From a checkpoint of a small transformer trained on Wikipedia: width 384, vocabulary 8192.
MLP neurons of a small language model. Each row is named by its layer, matrix (gate and up: input weights; down: output weights) and neuron, and shows model dimensions 256-351. Each number is 128 + 32 x the weight over its row's rms, rounded and kept within 0 to 255. Numbers have three digits each. A neuron's up and down rows have the sign that makes its largest values positive.
After each neuron's rows, "fires on" lists the tokens most often at its 100 highest values on Wikipedia text that the model never trained on. A number after a token or word is its count.

L17.gate2:203181146175121122125098178109130141191125106140145100124159154107085094087042145174114158150100150157140116122184156106116147117149174032147127122123124125080111088144190145201090169113085110105128057122087171145166126132118109181122158110125168147100036118109124164097127148133149115132
L17.up2:119086152065131119167140062101102107124131119139099201132162102127110118144124115158151097142163079092096092116164107126154090148112111161106150144087114134148136115106112165155139115113126156139141094145136077147178088128057181120146147187143120111131134134143129153162122123087114138145
L17.down2:086078166142051196128135162095134181124102114203102184077147159163142108113174111109178158167111114136128145148066129159114129099150107125152101162107138151081196113059144117160131146146144102143120181136137177104159118050187147087167174162149139049121198072090158092134154151080122101133
fires on: " has" 20, " W" 18, " had" 11, " N" 5, " O" 4

L2.gate29:130124112140110081105118154138146052105153091222109162138101154111179127112109053184216182094095139150094097079117184147086054102145117135117096123135151127147204120120133133136125094106101138079164141110153101162089124097132128208114083109139137226127112113112093100110132118161110121092
L2.up29:197154105129133110102101063164119121131204166158185118100140134150110106122087096146099126075148081172159137115150176132109092139137081154157152134093106072114085168139075120100171120084109151072136131111092108151121132156163129114168142055102134064088112141104126073133141162049089159081
L2.down29:126167190152099116201130125182141152193145120115124159170183111094131195101149149162102086158104091106123144124162139115152167146109124152169073189165100123118102119145166132176102130148167121110140134183118143186135117128144134110104125119178177104120134094113094141180133068132098089094
fires on: "iv" 25, " season" 12, " Israel" 11, " Finn" 7, " live" 7

L17.gate169:101176131137116137131080117111132079101161141212112166176174122143173177108110145128113123100104146116170135132116078147120112163089134105140055141120143174090160161188064096148119117143122096157080170103141154124130122127127167162070135173117083096131110117135182133141172151114168143174
L17.up169:121108121096122104084093136130166117164115165141121119154120174095131113078110100125069154199134189144089113099045083094174098090107108118111117091178158122163114134193009126085170122110129154094100163088137146151045189106072092149133118079106166100092100112106172141131132111068159166146
L17.down169:093164229102115081125110108139096052154056122116101124120148136114128132119119118093150097106156131115138157141189174123089135110137149162076098122097178092156138162120118081150177107064127113111142096149102160153133102133107144115155107126138230196218139138143101143067144143147130114146
fires on: " S" 88, " H" 4, "9" 4

L2.gate409:120124154140124092185139112129095125078049099136078128154155091178162160056185147125074127115086102181162089143188127076116152148099144092087082156107116106163133162124192121135177164142099096121160124087143116162122137138096174106182099163146096104121159156151165118112135169111103088163
L2.up409:113215148117083179164150105117045109129105096095131118185131131128143147102186155125099089057105184146152143135156131153035182076103165169156168129068086139142181084191104126115079135120133146154138124158132094144138177138116215150194143105179076182078072183139166089143155151063083135137
L2.down409:120058255115160163124068150071126110217155143119206085084110139155124092099143131146085113100138134107085114129159141180140164087136117122114119100165164129185124152177140139123093128178106146132133105115139076150124127127183084074147106165141115115150080117133138114161100127141105146082
fires on: " Al" 17, "ius" 12, " death" 8, "w" 8, "is" 7, " tra" 7

L2.gate486:118125139103112147137140132110109129160145160149103159122111132140110142077163115176102132095157140106118106145099174140140129160101142178125139175094134041095152179099105124088087098108122109138111147129148155126133156173070150106082124119149123131128092137175140138191088140086143209148
L2.up486:108143126172134171143149166187149099171067155177114097095109151137199168148152166139159101119133132084012145142065164104133129031112066118164107089153114123052127153140125192088193134129173140065164142139131134120077143212047169134097151111131146149087133195088110124159123106093133123128
L2.down486:116108203132110150121129183081103132173083154140147093144170124150118103219074057151141163107155128120136149131080132170103102091081165165129072157120113126163189124174094160174126133095149154145117140191114060078084144194138124091112156109139128168095136128100168168129115136106186117158
fires on: "ity" 25, "ew" 24, " development" 9, "ax" 8, "ular" 7

L6.gate379:065142151094104109148132140106179116165163149093174118118175153176132107136092135192175112103088172087127112119100119131152071116156175147144098161121146177127154129185118119157144157121205112069136146106137133142129080126120163129124089082102132121101124181142148148073107075124120087152
L6.up379:086159182123140133129136103104105117116127120123221144164123164099118128168134076127083153120090123186085094074120109173096096111139047104110144104141134085157126125107092091144173101134127162121194168067155078108138128101168120136102138111146124128117130129115137098138165114124135109107
L6.down379:084152194185109137135141187140137175184147162070236143145223127115138155120108102141141134120079167127110070083137096158124070103097123144166190139129189168102110113143096127189120091151166113117122169124132122089129080100197125148085109131117157153074115120130086065126146054131146095132
fires on: " ex" 29, " Ex" 15, " inter" 9, " Association" 6

L16.gate803:112115130126136152127105131133194099100170122188090119142150176148135165139108143123110113136054131163102126142191084109181151094084158108090126124166118076132101127104107119121141042096159139112019075128146115100118147133127139127135097102156081182136086129139145130160146101122172157171
L16.up803:118071131101155157114106124103141100035173071127109132068113140103121125121143133102096133115063134190150062136148099123105127054139120115135184107107111137075156129143088135181131078163135142115080106128150136139163144161183124133084119081146089114091135086099158162151171157146117123144
L16.down803:088103191111100150063120130088167164117138149132051152091109133111120213135123125108102114165152129090067122129130147121166143082119133157134146113119171120181139126154140177062115090132122146145150173178144108139110135111180094118105176159088072101058115185138133091134124135169152106145
fires on: "," 40, " It" 10, " She" 8, " he" 7, " \"" 5

L17.gate256:146144146133158127139092124158157068142136126160173151215098148074125114166131139166073112140209129080141116146163120124158133076107158156107108117061117125082155083135110081141119163084068128162082155128112130131146122130137146152092130154144156167145170101122123143087130193135119086143
L17.up256:079087110102116097113123122074145073139159133111121143134158153108052139094113178136116133189183126128108111112094101158104155086030121149068100154123130102132176136123085121072198105119082159106171075132113087094113144136105139100089135055183107049087170150138088153168134058076132137124
L17.down256:118102193119127181113065129138164119157169106092151141125117150083160108110144197153112172118076167095154146111137097070131192190129152165117120145175124134104123130102138163156064131087209144084164153127089132122107166122117117118133083180148164117154161119090122164124163120114160083130
fires on: " m" 12, " H" 10, " l" 9, " L" 8, " n" 7, " h" 7

L16.gate330:102116109106171130138149125159130150114134092148123152139171112134179148106144166132141113103133131117072152143103096064108162118146129138104108166087106147071090076100143098114080141162205102151089129181092068157136128080100154131124146105124108175162144135161112095155153117132089146144
L16.up330:161084133114105183091133143144119149166074133181090155115134101098111096144168099140128156070153133138099091142113143159129129208124052137124151109097160163094130085155163141131171168141162079110126108147152031144115154102121110142118091107143093085114093078070175078159100107114131145120
L16.down330:110083119117145119102118131111051126152108112147163144146155146096152137195130133120108103152161059160128086136201127153140212121140176084151134046172146115100145197130091167093190094121088172091092072114040091124133162134135168098173083134100086117111135112168179103138141130126117123145
fires on: "2" 43, " to" 6, "Senior" 4, "ce" 4, "3" 4

L17.gate1017:146153114161108173081108109099152102157169115114144162128138116190132148153118119109101144163158105090145145171140117153159161115144118044167139142166161144123153113097124068094077147134150168172150149105142154124083021130139105127173135089148097135150131085101203164151155098059084167165
L17.up1017:127075130138139143165160127119150136143151181151104113135137114104163085117145118105123166140190099144178130081116092108134171086175150145141141144138155144073163194104135166121124115135149158128103084114147102136124142187154205093190169100130119120173110156063103141077131076179137113094
L17.down1017:127093214084157089125137124122133081174158111113111120143119173206142120105201150145186146097085129117124133157138130106126084137127118179162141138125148143137087176093124102132153201155153134150107125093115120153100106141095100116134067104141125124117154173119108114112168144107102051077
fires on: " B" 17, " b" 13, " st" 10, " p" 10, " c" 7, " m" 7

L18.gate694:121089103119082196169088135130211142131124141175115160148143125146180046107108086075131179097147153029123149153201108079106160127086136098104140228123142117142093105044116064121078116148104117140090104139138137178139139136104105164118138101104090099169115169094077108187146125136142102131
L18.up694:093130100135103081139090058137104080126135149095137153164119115109089145119141135163167109062138150126139135109149132110116119198125151073178059127109128119126197154133029088171133137136099115098152123152189162134121113137166145074134116146034127084128098141131174121146090122093156126122
L18.down694:152099072065094139168151125139149190120152155192139110145133085096126156172113155138131130162140161134063141179177096105093051133152089160105102092127120150074133108168197138140099150125170095105158094138135126118157123092144152160047128111136154120166099133099104081184141184179132131143
fires on: " " 68, " (" 14, "1" 8, "2" 4

L18.gate674:156160107092146152180136141143189126139155083106107081150125103101133124133152183129134140134110147149097145126103147109152153143155160118137134088144117121097149153149179089076146041116078160130122095127141145167160110149031080129112080091161175121138151159152154174085185093134183092122
L18.up674:189107122117170119071145081105180072100093153133093154045130098122126158137114118107100114140106061148181153123095177160114138135132141094151106155131076187129139160111144061108172185160118119112156151187173116140097134167146081152142097115170144096074132100113142081148098104178157163147
L18.down674:064114135163178181136099119196133098138157090115140146137128101188129144063129054092097124134157164069138147150112152186161099144119115142129167115163112098133112141086107138127083154138119152119157168154109104205136120154146124157163126154155129082172144182110102131082191187116127060161
fires on: " a" 28, " " 27, " more" 6

L18.gate1008:105154109120111148149140167143173136173147071162156120108132160171167092152149149154103090137132160116199140114141102157086136170104137095173134121158151107150164156063102131098097136126173107150082153144142107181154060090106092107139072112123087083193182106130153130118189147101093166132
L18.up1008:128122123155116124147156082085167158141173111107147207171073178145144119124143117140163107127140089128127109121082097135125182104128119129140082126132141166188121154055114109079151157126145123139097093131132161157175162121123137078117177081088122093131172122167194101134095082215072093163
L18.down1008:122174202140150118087141114097155155175090078122166175090107130045095106127127142130151108089111111144112135137143120170135088132096158141110120159114159109167109158146172094148136150158182128101146070133138132086170134075157148100130110151083191152133133098086099109122088174085130165070
fires on: " B" 52, " b" 10, "O" 6, " P" 4

L18.gate690:161046098104079101140090176151134110130148118119100209127141091135097094133076099127072122162123159119098072175191146155058185135113110065158138127123160075117131093118092158158106086130137104122088102132164159180135089206120119157151095167119102130154145130126176143198105125157165119152
L18.up690:159128082154073130128153127158123098101100125100161148115074157152100079177097145177183119129095124125167090102170153133091142150075133031126138100114141114097142112135132109151099083119141085137145143133166146140136039108106098149117157127183079148096165101069162136145094115121150120130
L18.down690:068120182137071119135157150138112111152099137132145214101119151055120102106151117128118143132150148096127099100124106123144170147090121098091148115153129093111113144146119099146147130151184158117119112122123117136137062145119111121097117148153052141146093124150126108144106092120145045120
fires on: " in" 48, "," 12, "5" 5, ";" 5, " to" 5

L11.gate231:161108084155143170163186117167139100104121102095153143157082133112134102103143122100159133096145137202102145127086142129109146174086098125141119111154120100058129169135162101149107088097140117099156123157100099167161094111163105162131128115116151121110104143111201110128122099098157106135
L11.up231:191143109126176105136138110148165210158165160145170151112080106120126104124148106123102086113129122124073127167087115092159031146129095125130153076100173185147082132106145108117149144124125089099084132107116112131158136148127138165168098095176131116126129108072133187136145058097075171170
L11.down231:140118096169122120142104121072160080124106150167091137158125094169142146170110084067137099185136146153125102179118137145142106148084106136112155184163189135170109135144155145180129144151134184148148101120114097122188149130116108161114173181105143077193147117111122127102192180135169120172
fires on: " " 24, ".S" 8, "|" 7, "-" 7, " Canada" 6

L16.gate321:119081130113109129127094132143174101138129123131118151139163152158141105122156113162187161178103102152148124078184118147167105060160127127078106138159054071062130146135113163091126107094118117123054052129103131100166137114172058146146134113082113110127116070089115081172150147097123111177
L16.up321:120084122097083146115120123154067157088130139090123123127134109127109154188061187109114050080116130142156108141083092171139143154140131081135189091099097123135130053161113146153141144093118151140090098115067130181070190184148112127124106160191143102082087077121154162155125082131124172125
L16.down321:115071139072109129129194098145164103144112111067120150131119128015117145124097125122125083142147124093190124114125152154145110114092171149139128138119227145114140147149091121124123088123125112099144101055094083151146194129154095128123123122177157142144172129096133120145139079086135154028
fires on: " he" 20, " He" 20, " and" 19, " who" 12, " to" 7, " She" 6

L2.gate654:112149136129132129150132101111134143130140158117050146113160149105119068088083090134125151114069100187126082130087124103093191161131168152161136102074100149134121110130138092163118148129121097112159161139108117124128170145153127150125125185084083110107149086137087169103108120116165117129
L2.up654:125129143121101150147172193094067144132107152078146118106124125130079102142111177141142137153154071156117117108138103114102181095035106126122167127127083114163116106095108072102145139081125094136145103097123185180095126099161084177137138117130117165168173090101095181157143110106174170117
L2.down654:067132255099150116187120183128163155142135137107098120113147086101131082136062125145124112067116103166094146122175114130146088099123143122176152120120112173208100105126117142111163166197139100147103125077069114110083121164133174109169118167112086140139130107097118129149101128073167142139
fires on: "oth" 39, " Ott" 15, "-h" 12, " each" 12, " Top" 10, "ij" 5

L2.gate529:097148132144129123140219147121129125149171116124183137133088061192117090162209195149106120152130152152113088101089129128135176168146140144173124164182173096146182082134117118122146131124127142055088126110130164146212146200057111151126124162194101142137109122099145157116132210135134185101
L2.up529:082139094154093157105141054182162123136153155156131131089114109122144135103151124116185131160155074120102095186084131104101070144190102109151120130112151152144116118194073183139132162123146111106139186116118139179116145109115165107123142104177126151117182108122123110114137106107151129091
L2.down529:107078203089150187088183119148112112159155120163121104157153150157120126127128161141115107058140156130172080121122133171107079141073207125140099156134139176132146118111090120136119130125095110137064131110159121080138123125093196132146130180109101126080129097143110067163124127135137180188
fires on: "ic" 73, "ular" 11, "roll" 7

L16.gate245:158162124166110170094142099152100074087109100101136198119083117083101152103100135138162173142107119144078128163096145138095197071183104128115111143145123114069134095166094139173127133141127103140158102172123121155111094134116093164106123094134077164165160122129186120179063117167073075168
L16.up245:179117119115153151205167148150126132104123143159104064144104118125106151098150143168127127144125134224117076081133091125173145146135118069185132110119163163124180103075039138160162135170129099044119113153189146114134169059168185093163107143133123130123120140189205138159100148121112087074
L16.down245:180133170147082107184144119107166100203147168106141163101114160117132121095096166145171108170117173100131083165186140135103086092112161106059093160103101099140152072096104146119067160158125151096148070134081074149088098129214160146086106116179115116195139133098135107165109037102184066134
fires on: "," 20, " and" 20, " in" 10, ");" 6

L11.gate971:169140119120115124126135144150133136085127135153120139140134125132173092114113126108128157175214178139123154161180103115126168122166087161108130132123138126101125170043126119171131138057115080168081108165142114134187112097083175095120118083124175072173121161146160092149147124094096131119
L11.up971:099086133155116135117118103099058090145132125113143151118134092136175066091098144124134108092134141157107167079105089111121160171205121167134111126175154129123119156136118130178123105139152131134075122135161122112160144116132090091182149075107145123089116182173138137154073119134154159133
L11.down971:152162047124157183146112139172111139125059172111138154132086093078119135083116141161124119109173175172083138115109099129166111165164131184106169183207159104131119068153132126143137098113143056106130184115181176138159088105110064128117153151195113088128149145150175157197144168142094103088
fires on: " (" 62, " Top" 8

L18.gate338:137140125136124084123147055105141151106110120132159129180104117110114136115079147145145129070123092063156048091136091170168129178137147157124192179116092133121127191077122090100141128142161097113095144047201152106125177131110057108118130129106124134126146111154135127061163203106137161160
L18.up338:143146088179169133126142074116160095104142171097105118106160147128168064090122177179142099138163135149101154164179108094141094191129152151197148107160160132095083151071124078126128147119121072130177091099148110118087128134096100173107064122032151151104113093124134088161109173107137115121
L18.down338:132205197124063104103141099140123096059096107153094095132088152066131147130127074132154113174124057148106143117095087084096094091143127155082113132112145172122172097161127113124106176121091178104168096076129179131125168143160100230127146079089166152114126132152087122191129096121108119148
fires on: " " 47, " |\n" 7, "-" 5, " the" 4

L6.gate225:160188115127149161140093136119129136126202127145120164117074096119102161127047114146156089116101131140135163088119160126122103096073107131164098164171090147109159137118147112124126111073099144161101161182129114121150064085161177142049068072147119120112077146161179151103176190181070091125
L6.up225:152098119121176099096112107156123144118142133120153116093145072098157116138140114086209066103125134151174099173154169131173124077104131132142124132144181131123187179123129117178139141117058107114060118115134156104076052200142168117158100072098068110147106102142073136148180225118145140103
L6.down225:116096068133108149147139107140073126089126108124125132100124107137109132163160103130157130094156214153166143139078120114124134085110120120114088101147107155098155112173159155114112114073078126163119067105178145049142090098141131100090149107184153140151146150133094122111114154128111121108
fires on: "i" 33, "s" 7, "res" 5, "a" 5, "yl" 4

L3.gate332:138117144140171146148114147151175137143156114150161127163151125180162142078152145071093118075086116115121136104155077158169097156177118140156162138136164119117160058158127105108134154140135101083132117108166144141120120126103082156157080124115136145134084132100095115128073087115112106118
L3.up332:107174129137123142122081130113154162111120078149105122167134131165186139082112086064120165122110162134112109104147085149088126123076194093130129113111120139138144102134143120172164124194103088136185124143157105145097116125072092127160149118160142098135170130110090153134136126150157041100
L3.down332:158200194145138148138112163137186153186091106135118105178140113154132124075119124084098115150119136131152125086138170122152132105124161126157142138142162097147084115093140092155180115142111085119157135133169106176125131120086116141167130085162124151111088169085075149157156039089081073072
fires on: " inter" 24, " Ex" 14, " Pro" 11, "re" 10, " Pre" 8, " Tri" 6

L3.gate850:149145130124129104159148121192097151155118168112107143141149151145146074121147123150124217125109109136147151175161059139082179168167153146148147125103190128136094131116182086167087134096137134184080130125141129124124110100173112170203119132072143176134189090136204127118099124157127136093
L3.up850:122107125132121102146147107184117168194052149142145130099138105136130107168134164112105130089134125184080179109141094137094171175168173215122127158133155130129074154106191145189103097086177137146110130140156145139091149161154145162155176116183148155101131113124123161076127111153134146089
L3.down850:126110195072140160140136132188132148121102134123105114103172102156150069135118133140168128115150144121100156182131088187144157155102174134114122148169123131127083140139216070167099168105100138160116149125148093130128154142178149171121107162087115124146121130144097168095130121151150189114
fires on: "0" 62, "/a" 10, "°E" 9, " Win" 9, " Loss" 5, "°W" 5

L2.gate1:135081113148196177157140175129143134164110120103085143072115099129126154106142091175136115164151136100151102155184185119120095082128051122138137086133092067137144174105121150121088155125164135146062099156114199070155163146240137147099142090104177149152109138123113105084162182152155148138
L2.up1:115141097127125132134148100114121111149079056172108127130150096081108095157109139127131103130153143128158121144066161156099142105146113121098093145115110144130115077082175133098087110121091107100099168229156109094149131134144151119139156157122152112104106121099094170165104135123158097123
L2.down1:077098116128075145184137090138175167199090116142133165128089123149125158153119110106093147095121097127136077127149115084149129150126154091144067092109119141170149128098122144112171144145104112132110159178122150092143149118108079112172100135152131124100158110095089140158125097153126128145
fires on: "B" 22, " Charles" 14, "C" 13, "-B" 11, "^{" 10, "ons" 8

L2.gate925:108160141132168108087065110164137136145126107101124163109098089076138065126140134084172129123119130130173107076119146125112169109084104093142174136112145115123178151158136082167114136116142092111101104072142133176096149136164118124123110131145141162156188054139122138086089138171146199091
L2.up925:116095125139141109139144180058121109111168132143162091122129151143049152120115123115112128138133122111159108128126161134124137115120127074113075154133139120143137150130058161111170087156133182127097100125103136105098140058078131164157185112104087110123102127139106129075168081145144112154
L2.down925:153093000167062142166183169153118157135191134118121066130133127141089204141132135093123187076104100107106102129105140072126132185134106089134154127172101144165098124154115206153124116181139131153188107158129111135100152067070115158094163150140144098148121155072166113063138138130132119145
fires on: "s" 48, "ing" 23, "m" 14

L6.gate272:132119087158135101150187150163104143136127106112156132130104151112134133039033123141150153134110113126105152096117098114139148134140172124142120134191140231168103105070126127154142115081142111121087145129168055171161096199117143127148063096162138051164162114081142122168154145182129113156
L6.up272:142123113093133136133143072130064147146117156133094091164095137125112098123204144061132105168193164081104180091088175118157131125115127141094163134102098137161188107148109162149128149133127140120137124078084140108117162162141077097172141117120050081066153197154098128167175146140053142144
L6.down272:153144078128131128132121140136087155215167120160067117122115101129164118134146116127075112151100105153086148109135117115149106120173129160114153099160085103100165113113144197118109123099174106139157129143149168077053143112145160105069075134118084134121143148098086129116169152105041150114
fires on: "\n\n" 18, ")\n\n" 16, "born" 10, "end" 6, " Born" 5, " born" 4

L18.gate719:114158125083144163137114107106092128116127176114105184083097113206102157081106079173119117176165134108110120179139110140134124136131118104175129113155101137081172091096200094126160074132070149143143128142179121177130123124153119138101131143093133148125141153167170111204113126084100112229
L18.up719:133048123098124145094105156093148124111159144150086113126115106132132121109095066114137106158140136047109148149124092111116129112165144172082162140144120159231108125141119146131102130141125086157098165105171138156100130075063118045134188108136196192141096153166154098124127138155101149127
L18.down719:106116028139114198163088112126141161156134123116138149137114090085149166125093134122110132092075146098148124104139076109128149163093051111108075118090152124100072107166182161146168133116132049101154133111116140105139123088078165167122085111147139091134155191152114147158098115137137151137
fires on: "born" 30, " (" 12, " " 9, " head" 5, "f" 4

L18.gate952:097158114138161103196149155142175151141133195159184134133088083129142136103133078174173141088116059087135071123092106099113119121210132064133178101100133100192120105088145106131110099135117132107129120096107131147108136053163120039143127107153080153143189134146135136090126120116084078155
L18.up952:128064079194095084113115125143139132083141152160118155089115122123139100150106141100098196137117101093117142146168138129150120073126175107108157173110157150102117170142112130138118111151113120128150131076168088192122148116164126108112117100077143143108146109065120149147061092143082155098
L18.down952:117199168131135128063123101095149094082066105120158160170110187110129075140186105075161154112121098106125212142128102066058095141105150079145115091066111132151133148076131186103131124189081133202116137149069151116172174127133110148090111123090148123110125123088132142120121163175067142144
fires on: " " 100

L18.gate625:113099120118160140152117162125108134076139104170139127084104149104198118165112125144171111105098099183075155117149118130145174139094105045136132145150058122056156186154109081151193150125159082155085130109136128145140133104147121078163124162188134085102129139117127140117141101146092134102
L18.up625:114120115073075119099166149172145080108137167131121112086091109148166161129096139110151161106126135171124069135122133071111164112123082076038151145097115139048086156138129122169094167085096137140102109078153119104103156135176113131108125126156085139122116138153161088141140138128102111107
L18.down625:122121134123095172137171119083189137129065168106135099166138091102106120082066107145127107111201107139099150118150188194146137151093174136097119131115131161163081066146098117109167112152089123099140137079105136193155109117132108119092072074110159108116099106163149131085109144100108138119
fires on: " and" 39, " was" 9, ";" 7, " He" 6

L17.gate703:111077146133123181105079141188160166159170137099074181165125148135144105147148113161119123137146129144083125165166124116169181180143121097107132183162135100074143152141124144088128113125091100167096083099112092102162174123126120134078145182115120200140083107097148052147153105118082143130
L17.up703:072094100096140182096145125131120127141124188179149153125086140108080176104118133171087099161097098132157126163142113176168170119156082110114099142135148143126103085096101140100153115113117145062104060114146144128099167095126110087112127203169134100134126121147136102132112077122119169121
L17.down703:146129248122154108087112056162116120166127103129146117097093115151151066175081107122088136128186140099106167113175153180097116115107120142160091172156155164114045103146191147143097106129093126134118145139105120162139088160103072086083173137177151144137098106132145106146122160104111115123
fires on: " to" 19, " and" 18, "," 7, " that" 7, " who" 6, " which" 6

L3.gate348:126096104094123100135157116131154209086157125100184073145112162147171104157146147134146167118094151120110152093132127149105103123145107137134143121158134095091137137119136081111104089147105145140158063104117111147065121098107108112144134133084141088056130117092150124081080142123103105210
L3.up348:100146139128143166134138129188110125141171108109105104151108098136051106146156148138096186088127150124131185067105123125075109123162089150131168142175131123105091179108177085112131141107116128061157102107111129148114086154079114170098157131119099085092068091125128099117112124116176134154
L3.down348:151114169111162114170137091094118218073122132118141058135085153166121105159154084122119158121084131133131104096136116151096109109139156129113110115147138097077097164109099120111107089114130144160144093115151084116106118093116124148146129150083165096092146127088114150020106101065120176175
fires on: " Y" 28, "Y" 19, " y" 10, " gra" 7, "aly" 6, " hot" 6

L18.gate246:171103051155067119047168099154129166098169074094132148167134096193117105104118110157059085123158099179111104149146099093116174172158128116201141150115127086063125130175122109128116080059154119108164107156116163167143136175166168137120043124106145130153203114013140131122124159116109132163
L18.up246:130138162165138104084108077110124100200177137068125107126189126160162009140143125092102154123103145149150144119117075143113161171135111133101125142120148144135145165120150124134112167108156123153143161229134168090131090171174148113150081122159146108105134132082125119148136135149097153121
L18.down246:124132143079141109126141142077146121133102114145143079133128121077184044143143095086151115118127158133167125134162115169089124128124106102129131115118062136142117120155089099165171125140115174136170123147082142072084148103129138127112177099140115144158140137127050124196130059090085128156
fires on: "," 31, " and" 16, " A" 11, " as" 5, "-" 4

L17.gate896:196127122130045174092079097112137076145128100156152116145166133125146117133128118190121062124111152167143125123136114100077135177120152091153122121178088133127123121134154131201098105126201130054149099111111099096198148089179135098124111076159203123165107175126105146100176170133100103109
L17.up896:120120125138148148189126130144083127101100128156138148149097071108157165095179161134071123162116112096140151116119087107123165068126139106062147181132145146098134133129122168142150141131139184066152109146112064078105161145092127101135124151156170143073155080107134163133178148113112139128
L17.down896:164098255153118143112097114083065142077105109132139107161135112100082127171131146190128115090177113140078116111185142101118129103078136164137128082157105191122170156138159086156106145163126136114123153147074169131058179118161156142113105141104117156160111042135141134149149129089154135131
fires on: " has" 30, " had" 15, " have" 10, " in" 9, " over" 5, " for" 4

L18.gate486:168093139119149143162124152113097146099081131121083099136099067183161151047097128143137065142127124145062161131185161129154140093108126100127165124084136130119058177140082099145146126111087077035168107146134132131070116141109073078069066189117102135124164150115107130110180126105112116113
L18.up486:195149142145157135085132126092123148183136107151088095074090117163169089163115153126149161120057119092034140149102139130147146173132089142135080156089118162162118130130097144118163127160116142178119118065169094165117066091134095182145096131110098173070092086151120255126081122134138144078
L18.down486:118140172152123095114096083192097117124054125145160117162166113145127117176148086133169115076120113105161144102120110088121137165129129142094166110128102180119103179091146116082106107144077122165141098129135159081115159133144118140064113138133155154170123180128143130149187143100150135135
fires on: " " 33, " •" 9, "s" 9, " s" 8, "ic" 4, "c" 4

L16.gate308:146183125156174197062109093113113122144124151114123135144140105148144084121196191129139149118181102122161158116109147139124065132101158156161125156183160165136079204189167131115128068139089113105128145119114173157157126132138115130130088042088106122163091107067154117136156086106125125133
L16.up308:100106119148150115061084128102133138121141073080140119111159150079131132155076133092130090126142132079126140051124113139133159169181159103153126114163115135070111107122129113099143111103107093141150164148143153125109100147172111085121132170166167107142093238083172159097135127173109130098
L16.down308:168199156102213135160106130103123072139135098095152137122228093100137108095138102130113136140109120130117148097137049168101114149126096142123133163105169122095109137122117152122099127128171146142164098128094133158135066140121152124098089091137123132123115099200128125212139167070074111123
fires on: "," 19, "." 12, " and" 10, "/" 8, " &" 6, "-" 6

L3.gate385:096182119125100105114161098168100125116084144087093088124122120127097079091145115131181149154121180119055170105107092149154163094145141092115131133175086120123064140152213125120153085108143126145125169115126149170109092118149176119114126062099149086114170107101151112144156152180115110099
L3.up385:144137149056155193072124100172143146160215078118141065140131063176145128106174136164106133109150126162090143089149155132135149089215170100106114071085116087133092118151196130134138148126124093105128105098192116136107110149108140127156149117093164160164173120128099131130121119134149154165
L3.down385:066122165122172122121125115191184151123154128135115152138134118191069070143131076164171110150122114103064134159098111102150116101120128074091128117125082114187155128131120083147127060060118142139137180133146093145106076139137084173153112122114129116146143125152157185143127139154130152094
fires on: "re" 14, "})\n" 12, "°E" 9, "°W" 5, "ade" 5, "el" 5

L18.gate126:104062088137155153091079104182047119144057105136121143175088088126147152150127074101154193135120097155084087112107152124211142084116105113103072115108140088097150087183172101153140124075066161161152097101119118117105120095100141111116137102094125187150146155118112175102181135112183123162
L18.up126:120137124099185073111105150178157098108148067075110097092179142150117172139174161159169140138086115133150221125129144092154178170132143114100130134171103118120085108135164147130227068124102074118082160136129138164114127138191134113149075095133109141126164174169151135138139134126144122098
L18.down126:141113104163148115169095137142156143127151084173173143155143210143134129073073065099158144141146120124148156093118139182162062121147085150134185173146114185125120115190107120142087161142132134142100095111153162131141197091115114144144078117137158113126112112110099170074140143153110121189
fires on: " (" 31, "." 18, " " 10, ")" 4

L6.gate805:128190124112156181091154135128123110118169096100115107152121069153091142119134126121149127122099134128092195116071140098134100111154130136168144124129138138093127120127154136145084120177127077127093142180080144159082062122145130196096160076132074159117116173098149123104109093144223122140
L6.up805:167111110110134180161095117093091160175177089173171147103163054144042112177114101101108153087088113140160118138163107144150163156118073149119167114108125080151108165051107161084087169110120131133141131129107130093132135126144151101133083088140093138133155119115089110085151110138141145153
L6.down805:127114129068109124117145130099129101133156112124165121077191072152130112129125095113136158125122108154196146169132155141153058109147148116076165134070141112160091132072150150113081100099125156145105153097125140091074129101160105151081137099123111134108175155079086114110146123145210162185
fires on: ")\n" 18, "\n" 15, ";\n" 11, "°N" 9, "j" 7

L2.gate927:135085094119089224131129157213153171151091130128151131087173137146097125148116169142104098155113111098106129088124126166118161154124122143083142137195113138121172143079135151133133102114153102200159083146139114133116149139098139182099159168193065140099115130121183100097093129169125153039
L2.up927:158152123124131079159089162100124125126133115170107134182097138118126129070161073126171244196115132099077104112143197116173139148165181113128178167156109090148092139072092118159121133191144102118135167104139087090128140076168198119108115168093140124137119075112096150171132133087023162143
L2.down927:105101136158113228144141113144173157126105135097112064131173212093162158124151127103131160136100131110141092109127140152194131128191153117094078124130155131104192170121122161104099089118144124160115114077061137137152113204106118099126157128139098097118131124165133142174155113166106116217
fires on: "eb" 32, " round" 18, " than" 8, " ." 7, "iving" 7, " March" 5